{"n_layer": 10, "d_model": 768, "n_head": 12, "qk_norm": false, "init": "orth", "init_std_qkv": 0.0232, "lr": 0.00843, "lr_head": 0.00593, "warmup_steps": 200, "decay_fraction": 1.0, "batch_tokens": 65536}
MLP neurons of a small language model. Each row is named by its layer, matrix (up: input weights) and neuron, and shows model dimensions 288-479. Each number is 128 + 32 x the weight over its row's rms, rounded and kept within 0 to 255. Numbers have three digits each.
A block is one neuron, or neurons of one layer that tend to fire together. Before each block is what it responds to, as a language model described it from the Wikipedia text at the highest values.

Description: Prepositions after noun phrases. Prepositions, mostly in, also of, around, at, that open a phrase after a completed noun phrase or clause, e.g. locked in a convent in Rome, added in 1912.
L4.up1945:180122161108160115128147065186142123142085064063121106133118130141125166070123094105176163069182056107140093156178177122115076112126070141074141111044133194144182121155134153096150167106146141128140107090120137147098127173126180113163072182172118122164169066094144151114131128085123102162181167121145140172138169047169134136111103082136083129116123134150115156093086180129129131150126158166125048147059104143172114174034140180171201132104129147088094106161149170121070115083110169175129128136109135158060192148095084114132141152146123177133199160148102113109084164145122154165

Description: Office, rank and succession. Words in biographical text about holding, taking or leaving office or rank, e.g. succeeded the throne, assumed the position, Ferdinand I of.
L4.up181:067126125073119101134066119152117159112094082115138120133074177108120194117124050173171115182111178114159083121143107163149104166167133108075175161135127073074098141160103135081128123113202173141129149174130185118178137174148158134135143107125148152069158077094137101089112198129118111113170141106057178177106155087093141139156154148128157110157142106153076157141148100081080127122158155065111126117209122150132105140082195104114106107102148079171100153123096100176099165109103152140144057156060093133120104118166139107126156176094103152132121111198157116131063119107080141110

Description: Preposition "in". The preposition "in" or "In", often opening a sentence or clause before a time or place, as in "in part", "In 1897", "in the field".
L5.up388:112113087086121158164183170191092108170131087082133185130084108070058104128148110135161155156103134122123091146146134104135129094141159088147168128159166190145087105111143126115156211073104153148145140118141081088093184131125126178127105112129156156158142151111115067130069112152086145158107147122099125071133115140121139116118152190103081063094102103115141138094133123080070136105149164095081119130188171218116063137123099145104136098089124114096124156117115131130113152145107192141199135144122160058116146099129148121151144091135169122121145146096117126084146113102099153099
L5.up638:110197188158151082158100150121107128209116098111151123152074146133080141180150071114116159141144155165155134127059117135143180124133122160108192177137117163169075148145089128107111118130108107126148104191165105100132120128129107122109123155113098142174179117134200110076145108095136182115095156128148129161098070099110144115139080062114142068136158178073164115200088122105153113077129102089177044124097155133160137113197059183137106078126036110093146100090193097144117092117133070140142132144091179156032118128189125185126120148091120122108172118132075089136170131078059122200
L5.up1117:126095111175104076165136163108143153217094153100129107124105074101116136131106088154202120140163098135150111081138117070139109070138150150113122094181109121067111089130127160109123170108161111125134182113133134132082108140135119138153109115167150125082111053113150177115119151113149132089139138088180161117135126184142175062113168091074140157183104209114138132182149159163114092113130135078122111154177187088131146173081079086089171139066106169108096170131197129083178154211099154116116129126190162085104132110085125125092166127125085173143110122117098103117105117155132092166
L5.up1248:154130112147156147162146169182108084183070090182047156067113106161118180166161143096065181113155126131177116167147088161118102169154128136171147146223109130146157113145087139179095126066126155119146091102194138109087098103141153157108094146166127100155111133180120085148179139081087206155143132141134153100133187139128154057152110154083095097147133118093094160172145100122124143083120126172061058140180150151070149097100111121094123158151065084164114163142102132051174147118116091112163138060140124050157107129095184192067149128147104085138130119087131114149073137078113117142
L5.up1339:145119143082105104135126105123120170103107174167108090131080166105135127018102124102111165157121115150180115075068103100103106140119134126157124144143107107156142126105115144109107138075127119166145090109126082137119151082119114160137057154109135137135113120175126138120178139108070191136138170102208163171148098191061149155147115137098137145123094119140076118122129142110183061122092098108165117136143129123064074078112141094109157102138083192108142168175129107163111128127061088147187114169098154098124152124083120135113150200157146127138143135125108124115137138150079150117
L5.up1622:129120153167145065117159161156115061114163088164126159101178104088105162121168118096111081168207134122115225104132121091160099179157118127107140105093071089111141138065139153183089130097146155140152139129135127166123096116150156182170167086138142149054178100152087159109129129110154150054135129105084107114119099126082139141072160074107122109172146146097150175177116086097092133122115084151161132074146166106080082132087112124133084136148132108177141145110148152106060138144124163067131141157112131082111127121137101151150112056114076111172147108097147138126133168120104052104
L5.up2471:152080108115094085089166056083122149078112104125162091107126154109108106191095094101125133134114121147166126143156207072105118134111085097167116079144154122131098127082123165178099106155166107130135067106181119122121109129125117105097127161131035092102153102178084133117183141104137117156135096141153128154077187134091103206117144098136143131116124081100157141176076108131122137130149137106138080164146093127100067156118113168085136157090116139202165111158152173066104121104159175091121127193113122100108092139080091133107165156165143095120122106105148089147142167134151124166
L5.up2627:090121162117103190161094173176164095141132149109152090152130130072067155138065112091117143165223081157181123155101161115158104144174147118171135078155152097139142107153112149105165169101115197085103142058188088091108078110091188159158187105119100117127189097115150051120141151109116058152111117133152100131139112116173132098109112090082198151133152117097138075133119095139174170126172090114101078075105108117120112152116147131128164159140088162176101107167116099103079098150192114082102140102077112136156159163144184158107138114139158105180149090162109139118178112112098141171

Description: Predicate role noun phrases. Starts of role or title nouns describing a person after was, as, became, or appositive commas, e.g. the first, a sales(man), District Attorney.
L5.up225:146123157145127162090145114116113209124128136123131079064128078134125130087146173123139089133125190149110116104173086125103094187110135147124122139129175099080082098119088157142135130117158158189075080133162148121157164161055151090140107152080139144105098073112092153116160127128162147102076102153146143088142109141122102088135132111192099128103125158156154102166108090100190180155114104115132090108126049129212129133141203127177130126163128148128120088145117131129154152158141137152133164097064093110156174059098151096104094069118123123133148107113186093157100164138083160181
L5.up269:095110097093090145059127159143102120092123168086120051140143046136114132120111183138137103136104157173071091108096061183126060167066106125235154167128156134060080126119146165149141142130121098089131142128080163118055137137143125121136197116077131183094130109159093130154168136105065182085147152138150158147129152157168088146132091151140060159118101162160088098135168074162096128128092120086112176081100176114127120147115131190117119155215171159172132107125149136092134092141113141172170158166147163190139121127101154111137154162187159109099100107111118173119105142083108065128
L5.up375:115125093147161157063141096121138107115172151145110094090110118117106140105142138119143109115089189159116061124114079129099100157146169168119155145101201172136077101119067145128143153177166184098147159115103060170112164124117132114127157113067115141100074075150098153124150085116179137131092152127172119109123150127206069101144137127174082146161089137144148140114133165093147191129116024116122091153138112104138157120138180119107075154152166183134109167144134086141119143088089155128154175097138102140069146111134146104081117146120145104112144127102122167130092080133177096147
L5.up384:093153118111151123086166169133097167169175116099115060091129139153097129115134153111065170113147176176104095149094109070145133148145094183092137213076156124117097105071183115140117168142150151127114178058127102127148125137129191088096117100101098132088087160189141113096111118141165109141110058175139154102133130145194123102081184149154120136107171123176154115110142171144168131215121068081144113117118061107095087129113121115112101117153113158065114095101117115159124146126100138111148109119176089112144136124144145110088150107118112112069126057154142102087121143095119101151
L5.up1352:146124088159138154118129148121096115090093103159155107120145114139105099152110060096194076147078107186117109111116110140084143080099169148219126105149106153135147140122139168116112135123086090176100113109109107108139170125129095084144209081117101167085148136134195179161152181129161100110138109094117132181106134043142109167179080118127142155157067146167126102130163143170086119106122138030114105129156113155168128148119119116154136149146082153137106103142152153138138049106136114136116160128110178128145117082121177067213091133133100123192181157147128091109084126156145160121
L5.up1816:170152117132152106080164121080102163113100147112070116107087094123040062079102176175129108164132121138136165114092203136133085211129131151112220157120165092155144200136113162167100144111133117126137155135175117076147061140120148069098086189153080115108080064117140075148178095126097136125065113191106147086130067122153096088149140080161108142151177144156125103122164156146098103095124112113107144069169084111094118146139136153104161118125163107155103114042151065173186141168061102135085191180141165147167171114130131107113161113116120111141092167128147190163140159179184100143
L5.up2483:112087051164117119140150122136133104100119082089169134124162192104084143066110137117096107072115211191089152120167066111065080163100156125089144192131129079156064104121128108182117109200156133137226144131097141099135124191140059103150126147120122092091152094190090133149121151168142114201155170170158087105088143131169055142104135124146066131142146120100160116111147189095112090145160159121125145067146138122144172094113136135132119092172073185111127168162147132159164165163148106106083157171124171128129137210150141125120163128155144083141137166148093143141120114176130115145
L5.up2500:147122161116147206076120163112138090044088132139134051135119125112089150080137141157116088080117107138102120093071092176117110146087139122145136088129118180109088129122108159156122125143166196072147181085086049128116115141157131094108122158088124130108046085153128169158167156068121102153132159244180119145116116174178148110142109127123083122134117103131168111139158178173085099114085057123147128088127163135161101139143188104123081151168104084145116139126098118152138154119122110157126139158179144167101143086142200084085140144131178083110134116130120148082130105098128067134